Weights of a small GPT-style language model, trained from scratch on English Wikipedia.
Size: 11 layers, width 256, MLP 1024 tanh GELU, 8.39M parameters.
Architecture: LayerNorm before each block, learned positions, biases, tied embeddings, normalized queries and keys.
Training: a variant of Adam for these matrices, 350M tokens, 10694 steps.
MLP neurons of a small language model. Each row is named by its layer, matrix (down: output weights) and neuron, and shows model dimensions 128-255. Each number is 500 + 25 x the weight over its row's rms, rounded and kept within 0 to 999. Numbers have three digits each.
A block is one neuron, or neurons of one layer that tend to fire together. Before each block is what it responds to, as a language model described it from the Wikipedia text at the highest values.

The word "of" right after a head noun, often an abstract one (representation of, the history of, construction of); rarely the superlative suffix "-est".
L3.down6:447515529529461521529527521523511479498477501469508497462476473493473510522466468483520465533455520476501495483571481481511493520477505502501526499498487503549464515468529482461516512501514502496443502488484507549520452550515495496527500492495477509486504490491507537523515476529494489466485486492535497517511519501500497507487509514495537517532473501513471503508474486551494484473443
L3.down62:466476487533539515515494510537483495503521484525560517455527536508529487517539515516479493495487488494483460494493469476544525488521509526502515535521523485522480504537479494463468484512471470502477506444523483545481488454535522546532503489473510499520485496517497459512472455530466510476533512478470470476534498513490493494547521496482440518514450523548505527501498522474554490498519
L3.down65:534457488527510488487455482529500529520430521482534494529481487535497504516544452526495508465494511518491483524481524541487479461520509487520524502519483512515522516558494517485508473499519510510483526498497527464538507501499512501508525458499491524510506488525515508511502497492498532509462436485535563518495513477519523507487486508498487564469476505486488509507555519505426581477517
L3.down73:492487482507520456516461486497476456485500509501523522463551515494467547492493513495536458533520528484510495501479462486471518490516462488507486468525486522513484475484524500478514515457498505520488497442493455503459489456515476503541471498488541517456480500500478487543503505539480488453457529440489528503508493499532520498503453503539477506498514535495496489546513462510483483490433
L3.down181:478477511511507521536508514489485515453488511461529482459501474555510462500454527502509495523524466501492497474516481457461494508492510491489503499497535475470511470493512526513504472504546476528527515496497530501480458554470447517497490487522503468556482505492497510511502526510505519482524555480506520437501505498481476506519520461511486515465484503499561527531530479500477550523534
L3.down189:508486525499476532498464529470485503527509474495490539480531517498484487471504508495496467507510496521466471497483485511493478501490504496485477484506473534551515487512498520475512536475515461504506507436510547510532481448543520497474529490470504507509530488487481502497490497439473485506475538551467495500500529524497504509527498495509485460508488465492508515489520529537435477526486
L3.down229:458508521491486522518548539486514526510468472471520475519518519505526467491521489492476469519485476515502497508491547457495453504470497509513547514508503486486470516480517501495534540519546508492487477491481518452488499505500473539504510510502488529468477455505500535483511500464528519477529546511490490569514485487455507501494504538488479432555521554478477502501486566513475542552493
L3.down272:474515579483513517529501487550484495504499485495460501511460509524531482495474452501486531534514502508522503487498540493512467465470503480517556510512478505483505502496484502519494506478542492487506498529490472488501552525492505496451504537521502476472525463524484536472494481444516448512528499478495482466510539487480495484534543502486500575514487530461474560500493543476473507476503
L3.down412:489505507482491488448482500534548476496537522506501529482495482513503521490495461531514503504502484542468507513498458506484475497509540455526498486502481527560504469525468527506463432480524516472498503513494460471521501491465490514529470561485516464499505523516504514411480477489506480481502484522485488481528513498473487519481485507493495534513495503500499506533519528480514499526480
L3.down427:530476465496481528496530502496478478511462479547454499489568479485476476454514519522508427489500499545483479488474454478506528514505547547492467502487515525494512536493530536511452560489499526495522512488453532509513513550467519517495532500532523513533503484457481469534534479525511517491476499521558526521493551504519496533498525477486499479475463524529476493476519502480479481493446
L3.down436:519505506497507529473470521485523489546518511461551502457467489514487496514447441504492516508485536516454491476511517477482457481489494505537528521539486477531508507515491476525444544522528493540486496465477537478554535474487503497481481503535537511507495515494502497479499511509488457516503511489511523520517491500441492493513507511486527492541514538544532541475534519499504484498454
L3.down480:544475519508502512501469498508498522530484516495506478521508509520518522486486491510487465486501479438494474480467484484514541515438481497516510551487444491512494557498476469443509508471507533491482480497498516517519497478459481451500524496503497562506500471500516463530480561508479491498527484469463528473464499491485517443522473483464490515516527508540502505499513474489446501485546
L3.down507:498476516506514493529478522528510527487484482510517518571487495473511489485491521540504520497481471510534512520534514462470569507479510508522480481477506518523473500528456516527507510554538509493489487521494451478486519495504550508488510488546506523488521479489462534521503528525512534504483484511538524489502500508467479482528537494534498463506475556492541469499502494516427469529480
L3.down722:486501482465507459500528488492500521483506510498509503259521489506492469508522508524522470483502472500496503532505468490523501504502475492500490484475474503497508519535520519520494492509536486531484476491507520502481475478484527495492537498463512487533506520493486519515507494498493516508503533468511494443513520523521486482512508510498485506521500510478510501475542482515526485497525
L3.down798:507487518513512521524557494505501485456470509526503502491499484494519442492497513476464532451507509520505507498498485511511536490526528525502507452512460548528531484510505473501454514477488496494521477508544427510464484469525533549499515540498535481440536496535485457517530491494489491474470538545451517495472496500509513535518485446509504509515447520502511495502543515505478504508484
L3.down849:492547502565526514467513521489513476495514510516542508502507521529484488453537474445460489480496456513530528488482504510454484473539521475491539508507505456531504469467492552462468488508489446511504486536500511507491450505530496474538505535559485471504494532517498522520489475466477472514506498500498485490513539484499484523505558500482478550474524502510503523495462469501502469474457

Fires on the token right after a personal or brand name, often a word fragment starting the next word, as in Nick New(man), Laki comp(leted), Victor Herbert (1859); also occasionally mid-word pieces like ne-ver.
L8.down703:554481509497468481523476528517478509470488509507536521511536504549492528500525501519524522510464490473510502470518469503524542527503526467487442505519516512512466495494527508474546512549488519501485469528503519492462533500502509559493495485504469539469490502461529488434485471510512477505500533473519516483502506545536466514494459519535506481509460480471460549497485520520406486482503

Final pieces completing a split common word, often adverbs and function words, as in ne-ver, belie-ve, giv-en, automatical-ly, le-ast.
L3.down187:533491465518515485502510441506474523526489517512496524527484441481509526462470493510506477502488492517516507534543485491561565459505554505543507478491499497502546474503505494523505505553533525487496515488506526494473483502454495448500452528500532461474479483464512537515498531471513509503514483499481482495513482501479522507524479512473520455491524531512501508514510475461496528507523
L3.down343:530466488517456511508523523503511480515504493487477502546460508533512487462506485531512478459500465492472494508461496490470529535473516493529508530490526486466499492472500544503501499527481507501505525526554483515467500472458505512498502564527489504506477495496477498527469471508468444506490502531519462460502519491530485525489523480525520533519463511471498491545553473509509506550528
L3.down349:502472504516499497529500485507465501478464507468538501513489454470482501515541509553529461489491509495497461506500532475507493511511521523521537549500521506508476565463479505541500508472520503472520481495502504511516487502498524487522501494503501520519531493506469514491494507552498441492483510488501488537500528496503459567498474498521524497530476501518472490540507499479511525541460
L3.down416:477510454534457528511534495455501519496486521522517507493467499503512524442505552469540522487469503487465466492439527485470478521463484502484508467491522464497529482530524488503522491496504484453539533488478522515537572511479503473538495488552505470519486498503496523514495507504487498548540518489494516476519493492479533529539481481526492529483525516522524480502516473509503567492507
L3.down422:520485492484478482515483523505467491572470523437531450549484533505465495490499495509480470506477544469478508456515454488464518522525578490537536528505473488513509499529546496457489548502515540527503480489518514524504485488470471535503530498527491529474473478526502515495475508511487462486516494491511500489526498482499526471539504492485499517516512477489479500473510510461467500477467
L3.down489:458514531505481529542515497559504547471482469528502488528498478500546536530506502515490536444450546466537540462539490506498525496506520488494499505503500502528490503494511507496490508540507502526494494487479497450453485491518453490507499513525455506482471483501449511525487491507553458550526515482487487487473483497483468530480471493509527462492485476501536505507507526534499484506521
L3.down494:496464471521458476510538540499476509490444547486507496532507481502512518534505517470492526509485535499510486488496504464475458491486506536518516494540535469509511526443505485541462526463469503507501507489544515483487519514509522535511491461491483458510445540516500483494492484494486512460470500485493468511479507499492519483530478519532527521521482507547542467499490533494535449527496
L3.down498:530542501540495501514499537536474481488501524474452518524511495511498501491472526514539477502490524506485491492508508508530522496523514482502539530480522495481485526507478473510524520479557491514517498516465516495464468465503538439540524508507524459497480498533516529508493489506493508426500477524497519508530497508514488518477498490527461529475464495518461467519535491536567505495462
L3.down528:494501466516510491503460501533492491532522483488461511495539483535474539510496518530450489525484495522478491497466467515520489492508476503496466509514488513486479474482559488475491486465574502495481455565490529522501525504514512510517524497485463481521515495540476523511449527484515526501470493505498482475481525513509473523506479527508524520530485454527524528506508480495478534532553
L3.down545:497474514494487534464512521498520508506477469496499541481500490491511496483464468504549484495475512514462496473546512495507500498540542470489513522509479504473485511551472535426521543515506463553512486509488519480543472526483533534506490544548512491498483518495533502532512567478492499477479498534484485472509544500503509478480531477513519505502494496501504495476478462493509497569511
L3.down560:546476475505465467453487502544482510515500478564527483476518516511503540532502465505531512472524545481455521457495509475477501500502473486499462505519517494466480512463511490524494515498495467483501465503474530509505489513541497469506481482545504531452528486517532487510525555493513518492504504506483471447531491490509506508521508508468525497480481488509501530512507568526501504551506
L3.down581:513524468482509495505502469500495522457519471532482560489536512490531491486525503424517523499542496525489516496477499508511477533502545535493463519487528513487519480472520530529509484500483451539538519542520504479489481505507531494520416530526520513482513475469528471538513470514523507479497519509475513482472458506498493458474509480517506501447460505435489459502469501468516500512483
L3.down699:479516525481459509508519488501518484531512475511521476526560507467506505492509483476478578501453541491500502479534499468501514527526483475509491515491518492527540460499493490501493470482486479542521470497542469502520539516527454556492489479533512505530508485527535536477506469467488467524523508485504500529500493486480485508554523534461463476483527495500439493501483526475452504454508
L3.down808:509527460520488475465546491537532512517471533519524505514486485505494563497478465525520532504479478489474503505516465463465510532526487473510527504478497487502515505509483526537508472472426502507535522464482499497492498535492534529514481520514479500485470554474526467548486534471510497501497476554494494486549521501460472494516484521484529508512481558524442498525482480457479479505492
L3.down824:550486500502532506454516534489499502486508549502513550525527508521500511506530489519525529515463509512504520498474501478504429533493449485491494484498509531495481497492524532483497536456539496504468485565490543512545506571471504463512492520489510514468500516486517503503470479504524478472491494473468510485516521502491455476527498489454494545467501546509470494486490499510485525468480
L3.down927:431458475504496524501537501484461511487495489500498513480464526510498517508478486491512520528483485483442492483480530509491512475516481495539532503488489511490488510516499549573502528466479505466488540458476475518482513469525489500494531484549520497523491489503451501560482535507535515520507483467479490489527508493490491475484482489509476540509481504568542523499513505513477506508516

Word-final -ly closing adverbs before adjectives or participles (federally, nationally, typically), plus are/were/of after subjects or quantifiers (some of, all of).
L5.down474:524542520517508537469519495482534515511486508449564511493495546464522488497493468498488462480516483504492508503447471490535492506474505485449541488502500502500484515521440545508486501523530538515529493529523514469467500489482495488517476535508507493482481505498517557461526535497509458477476505523479467467518526516503536522523485459486468497498462542511519523459531516509523483534448
L5.down591:514468513465463485540551505508523520469455504460506505467496445516502466460499529517545509499461460493454537510481516501513519510470510509521532505511491479502484542495467509492579497505542487505458502523526458529493495497506487524502497512468447446524495479472516530526537516515470501496467512480493460549474545495489498464526461522468530529534556555512519540553455534535544511498489
L5.down912:497490461527496493497507495440459509505485505509427548550469512521533505479499462522500503508521470465485499481456536487504509523518530519492489478520510535512515519483497468517501518504469469511417510525475469541495472477498506508520505526498526499511504455547484531511510518491534505529482547478478520519485518497522494527485527504538485511538463499474516509505503555482447462558471
L5.down969:507462490553525464487499542481518511510519529546524508477547497510518475531491468514487506532507508516473493557518461506517490499531545499531559497451546531497500480510508502490520503450487484522496476477493483467499492535508491499498470550510517521526491506488490509486483443469501456471494532476499442480487552494517498509561497485496475508493509537530520534516534462497524489475510

Word pieces inside or just after country, region and compass words in geographic or sports-table text, such as e-ast, Nether-land-s, Austr-ia, plus commas after regions before a country name.
L8.down237:495521505502520508492495518490487502483479521507523521468483520471478536488529514518500495473515507499483532494478493494474472513506505460508514489477488471497532486484503450503496518478481499509509440476517491459502478518515541494518531492479471505488470501516504477484467478496477540500469488545505527475515488501463506494503503528518508494500478511541524546489498480476450536528502

Final word pieces completing compass-direction words before a place name (eas-tern Syria, souther-n Qatar, North Zone), plus some other completed modifiers (rural, entire, mainstream).
L3.down38:508474482496513474534461471464495486521535499524525481486488528480488535448465484454465479527558510515486516534487509510513497544493491520482478568515518519520472481491514489563510503513481499503546484528494572508485512513510561521506499503480434487466538456485521521479533488424503513502551528506532539523476492484486472535480508501501477494495493444537507505534533508491509518471496
L3.down109:505494528486501515470476477505498526512453461496560497523482525473530509545502464501459522477519483505470469506568491483498474486501483510498480479495493502532506465528491510494483500515522550493511490480493499458506555548498446508496499496544434503465527498495497488492500511534526443512499477533534501512528498492541468475520479493477557504486509500512474482497488518477463535511506
L3.down167:512470518528514503572509489483499511522485449556479487574530497506509480497485510518519508482522505524514478510500497506481512528523515476479485487476529511500504469461499491503521453469494509508484533452518500465512480508525490515498493484492528456538479523506500466497543498496453458462492484486449506522553541495489483540466527498492503540513500489476530498483460493484531474491513
L3.down178:463499491544505486498514530494496498485453468495540506509494525482520453505475475496474526520539499517482530507523519504511453431441469541530475455524492525524485468476473498475478506512564490524493529486515503475545508519492518521482478514491505559529506525531477562476476482497591475499502481511486516494459499491473503516497515484469489514519472517531521499475534528487453509530540
L3.down322:468502499488444477494536485559508498507486456541514539486516536493476507469525482503531466522491512487508478503491500512473507537496530473487483480497494500518435478486512495510499477479475497502514493545554486534514480521483481483490531515530505470517522488518512521497511557515538506480468503518546513501453503481525480517516511497508549517495473484495467511515495425529476474537511
L3.down348:504486495487520499498521478479480499498537507505549512536464504499474487520504468524518505483553473503515516480513485471483450473476477473521486496501522492526510449558464510534475474516450502500486487487477494492493463533511513467516457530466486495470502506514518498495503496511515452478494517538497489544484509497476486504547473480542536491522512510504492473519528494458536485526545
L3.down353:545508504517504523513520529542523516540482513501504481522506495487483519503504483534501474505511453501474476532566516483488477480505513507505508514511501465491503473508523530516510519508472478519549512499499491518503523516503531555468532475534513468459520494488510475482533440508533539497527523519507539487521538492451536487507512509508523495499464566535455518494501503498528498486496
L3.down567:496496496503528481519482529482440497519465495527543532439484507507492469516489480503475498500481464463539506516465457525496474459488495510530487471497493527526501495516492487536447478542475523456516507492492515506514494512512535478506515511517479509456448478475525487497523514475515517530506539562501529530502537511497494539531520480516470527545486494508520507505522488465482509529495
L3.down573:531506506517534481497489509485500538500471531487524486476539498514498472504511492460474465473523520529506476459529511482470514486528508509491510533466516492466501502466491479525538482475491545489529526508483515519479482495524509500476475494494531491493474530501543522485500537528531493464515478519461504508481518487487459463500449548509494505473493568505537514479468505514486485514432
L3.down641:512488509518513548491470480488508531464505474540497524523512530465518481539491500514468480543550487536491457527496528513482469510477471531473454511543498500514502507495552446506488477527479509491526500516483483497541491494484500489465465501472484502530528511482508525494511471526531508477504495514544492471445489496478485487493514517492480534498469497493487513510483508491506506524525
L3.down705:532534491504464504505522509500499484504522507564515518478489567460504520491485504497536502529497495539488524493505474518485477489520478490444463526518472500482538487480494464473435475507474495486513485533487482497476528487498484495510502497475466466476480515408539497470506514488465526441494505482508500529502515519499549518474504494512500478484494499468526481487475488462504512484495
L3.down752:527536536488510522486508478497497493498529530459474491475516536524475500490558523490456518495506540540498509490522552516515485530479477481503498460489468477517498498537516486481488500486483526503523534489526529503518484512455541502489478523520489476538502494447460530489499530490538507492485503514503455482536511515481505510580524519525526512519507509522545555482466506461530493504466
L3.down887:508519487506502480569533481563469519539525494477487516445439466462496525509498464473487507455524507482461479504477498521500484546490531493502495502445500490484547497445494544506510489470548486509519501541487499500487470500500516478484474515501492503512548530503474481470517467519471498506480471529473509493476529518537463526510490476477499506536498471511528488498518506509526497502494
L3.down895:511459537519512519513508497439518520492512469510527511513526545478510532513475500508527473495491477484431479492489527549497495442493505501537485503521501493495484514497474519531492519498460527505508508521493518536511516528459496503499496497510487497541540485525480455502492469530505528501484505512488495512486534473510484530482527527531482504500512541495474482517525516514510496516499
L3.down897:460511479489525419486502496471493489480479509486549508415500513516500518486483462520452511537465494509506478501498476498465535522490499515495502476487533444510520431525473482495488537560480532481501479517513492442483529485517464508473491532503516546561467484496545528538478490487546486564498482519510538450512502542486499484495488538519461514539498502490544485508467464505532524456485
L3.down973:465496509521448531468496481480521515580538481508506526490472467477528513511521475504481509495484499477507491513529518536495474476485516504540509471504541479496510500498569548494481477516547504502478517493482526509448481544462498483462458511481473475497499495474504536533513508522511488480537498529526436471485488524526453523464501518519511505474479543493517501473515506525464526512482

Tokens right after a compass word in geographic text (north of, east to, cent-ral, souther-n); also mid-word pieces (eit-her) and table-row-initial pipes.
L5.down535:491566475513481505478493475473534469488476481519523515509469501499505552477507519481481516497488485474492483518501512469495486505482534523485505452532538500427493486483471498497561476511484530439479489471484487523545502500489479468525486431492528517519494483492497509534514503528494529511494507548489517467535517469485501511546469489503465496481460489487494497488477447539438527502504
L5.down720:498532498507514549534491498508442498485493488506517535526500559472483436499480476497507478497512503449460463515526478522515514473514466503542478486531481513461518521488470506461493489490503503534479478453481487488497452486483497462531509485529500488515475505476518499468505477506464504463535445535481506479504504508496521468529557499511489513519495502506559475466491503499428523527500
L5.down784:508471559475529525524554536447487524520515512478464529473507487521538493465530479471478465512506536511500545501513480521534491479510500546532575486483493520493537499477480493512488557508526493512550468520535493499498512468505522441457512511517505486493531464524473512507481556499532521493498510504476490494509559500523458497500502508431493504507529476512516495510469491526522497528470
L5.down907:496515470491542442483496508502502473513507487492514468298524482493526492482484517516505479510485491506499495515509470521491501480503507499481494488512486478507512489511517495502496545525513487507498485499502490473476515485491481510506538504494512484537476504503500531520486508511496504487496514501495516473501490547475470474509513519516511493543510497475508504494486496517711510489500

Short prepositions and function words, often mid-title in song, album and book names, such as at, of, as, than, On, From.
L8.down586:460471507501518524535501500495505489509495520465482543356503527518530498491492451479530492512515493492457508474468511515466508496471485475486494484523474473515493499511470471555509520471457482478495516489507516534500506560517515454520488470490459508526472497486543519533512484545500480493486521499494464462491532514455520524502465489518484507494525540482484464468513519499549516554504

Interior word-piece tokens of split words that anticipate a suffix, strongest on the let in athletics and athletes, also Cl-ass, elect-ron, Count-ri-es.
L3.down8:488504476487497504514532492518512427490502466512490443519519494496516485481509502480543495480551511500506491505486494492530478484444528503521501478520477541515474445480495507496509518524486479479487508519509464466582485509509518468515469503492513510509477523488489538498497448519487527498519524475533492473507492496524512516513508474492516504514527507501447470477525520491513513550499
L3.down25:535519492483535484505508493515488511533524502484484512469506509480478500493492533484504498437493536506511546507492509492548533519480548517497470530477495532508479496467505486529490471466475511506479551477496527456460464486514503492492495499484530505530519536502514464493512515523483463461509512510509476503502513494518492489458538440458534494486496486543505507478543531504486488524491
L3.down93:483542465509512517507525521519514493488515524479532501503507560479505495518486453488504509520486508540485453490491507469476441507460507513485523509516480472529493502479503547477467560490467459454489542530494498484517486486510510496546511502469471525492450469492518458480472478475486527476495523499491536515521483493516468448517523526454483486493496498508475518529501461554469490471507
L3.down198:444487491466507496487552540499493544497468496511506526492506558495500508457517539478448513508558484490487451486473500485462482494514499552526489462548468514495468511481491496508500509514517474473510483498505476498475433496505505531504481520491450540465481471543512493498472491499521504516512498477512499486535483515508513520485504521423510514471479509558524501481540534493462496538465
L3.down243:516516495449531495510482486477524541451532476497504509500446475519481527499487491503467545521512512525506475491477524494497506543461491463492449535494455527496480493515486499495488432545473507517494466491454500476493444509459478538484510501480488443469496470514513511469571547515478531501489497511530539527521476518503498509511508506490496494493507506451480535485502523503491493506457
L3.down430:520477539511526502508480521508488524536499508527478445474508488487490511509508499520484468493517505501502482471454481456536508465479538503483503500505509508491521524488469489518528488491508493513498538487472492540515515522488456504459479505494542468416572478476514485459523475529543490507521504526464537512557493509509498556475527439467530542529484551487487515524506458544504518493487
L3.down437:485522487489471493489518519481508500519465514547495551550517503519477489450488530485565471518528504484530434487533498514527534499499483444483458512505527545497495518454514499507478467505488500526509462540482458509496485519510528497491509511486460541453471452486457484489474479547534555520465475492542516550507488483506521508477530513512481480496452465475530521523505460502442497499537
L3.down555:510503491498506467496506509484465521553485492517512554453482491439500500493521531472540511489473505524536495479469488457554473484534513512505464498493559497476510512514499486533480509494505452490506480515479496554482463481508539459513517526467534473425511499514527460512501481499504504478523501519489536526484528508492509498490480461520470478496441494513483483495517454532539539563523
L3.down605:537512514509463489465524534507506479454483502477492499516515523495487533483481525560482487512485498507500478515546540488481486471473502477473523549504472490488481523507493505432503541493492448503539482503499520493502514518505515494501489468469470529511495550465479515503549508458453510503516465447534503480473514499485524499530522476505498518525494470478480527518525518515484465503489
L3.down649:513513506498511482546529512513527480485501491496553476543478511502493470483518470502496501476514459473473538493516499528491517459511488525509536493510494478561493533529495504522491515473475515493516482512441472490508512501455552505540504496473458481495475476487491466501531494517544490486511501528490529512508538491479454456525474509499484466504505475503460506519498549542491513490481
L3.down782:454489461474495535489487481483472517499517494551516552502475575462525485540521502505554564512557484543497465470463493497496497537515501524478481476481470552457480452490522505526487510486508480496478509506516485547501454517537503504505523493472514521517510493485513516476507515530516529536523477497518486493505505491544496496509499485505507471524491551546500479485482448519485528481511
L3.down860:475500538472505453453495514534491490483472498512492525554504524506509547449497502521501524472514556517502483496528524459497501488508501506492476480470513552495524491489531526481505512552526463527501526497480530528465485545509466498488485484454481501539510503477502471501495485579537514487517490482471469510531455520485495501525503471505460450497486511486488501511521488476456537553508
L3.down907:487514480465539509539493533452486523510470448488527506498487549501503442476520478467519531484510467507509499477477514482498477520478508517475456547479511511534460467487519531500496556505470504507479500499448489554521503480509498494526493463465565481462497432522501513547550488484510465504470474501479541476542491499469502493506521492508497452500508474492488499525478525545543501485487
L3.down909:509530513547470509527483514562440453483520500502490487479479524531504491526489505533489528473500508512527547498502478474493551519469536462513453557528466504497501473497512468530510531483494466495492493524530523513491452503518478471502496517540537465505552509500455457511483522528518499486559518463474508504453492518518478496513493488522512509491528511478519497463528468446471550513504
L3.down932:501480552496512510496511510517516520509487447532488481530519486501535523502536472541496491449519457505470491489513510472527485514474501534501541507492501501535505489498490532508481530520494510526470486499421467537512509450529444503506483464504500460499503429537480504493518500498493463513482498500466516525510486514469457513514446495532506505502550493450522487498529509511488513513532
L3.down954:490503544501463525548486508475524504499508499481482543549522425502553475509495474490493467552524517504509481546522474504493479486504518461487548530518471474456458517569514493500495539497529497548497532481503515472496510572469490535508486494481506504476490506534491536540509497524498538524462506485476439497512457486482520530529510490496493534523466517499466476495486484478488521484514

The prepositions of and for right after a noun, often inside proper names or titles: "Service of Russia", "War of Liberation", "election for", "Open For Business".
L5.down15:459524493516502487476486486444477457479529502480539532407469495512462447533487477497470491498505466546510497500503475538495483502483475502491505530530508469518486497477520481491490459491490492529495517442461462521487525522482505497496514516489528509501497497493506475550500524494522468539480529490507542513500484544516529545537486507491474502523521511510503496468510471497462503536415
L5.down59:486532498556526494458498519490521535515486470516521520508510472498498491526519477520487557515484448509475466514558483507480486518503504482473518505511521501476519442502492509487526493509526503476528480514515489492516487501507528469450526551552471489486508462485477511499434474580510493490508472463532540495536475502514462490495475489508550455464494541504519506522518492513478491492501
L5.down219:465488490525492462489505452539474462535491502570516512470519535472481488443481492494488475459497468501487506478509523548503498509533515490492495525454504497502498443506489507458472494492509517516513518504518539508517474489531478500514530503527489511466473524516515513512474510459502542480465544478504514509536475505500513453515501511498463511511514517543479525489524479478452532510502
L5.down438:502468505510481517471438534520465490499507501543538472516539495493515471505511447467551488502509535536487485491490509534480420513465474496469530506508462504520523499508506483541534434481518487553482486480456501506507494476473518505474491500489515480484539510505486518531498507514503474527504488540456524542488488503508496511502467516538462497517472547532498474482499491518462516494469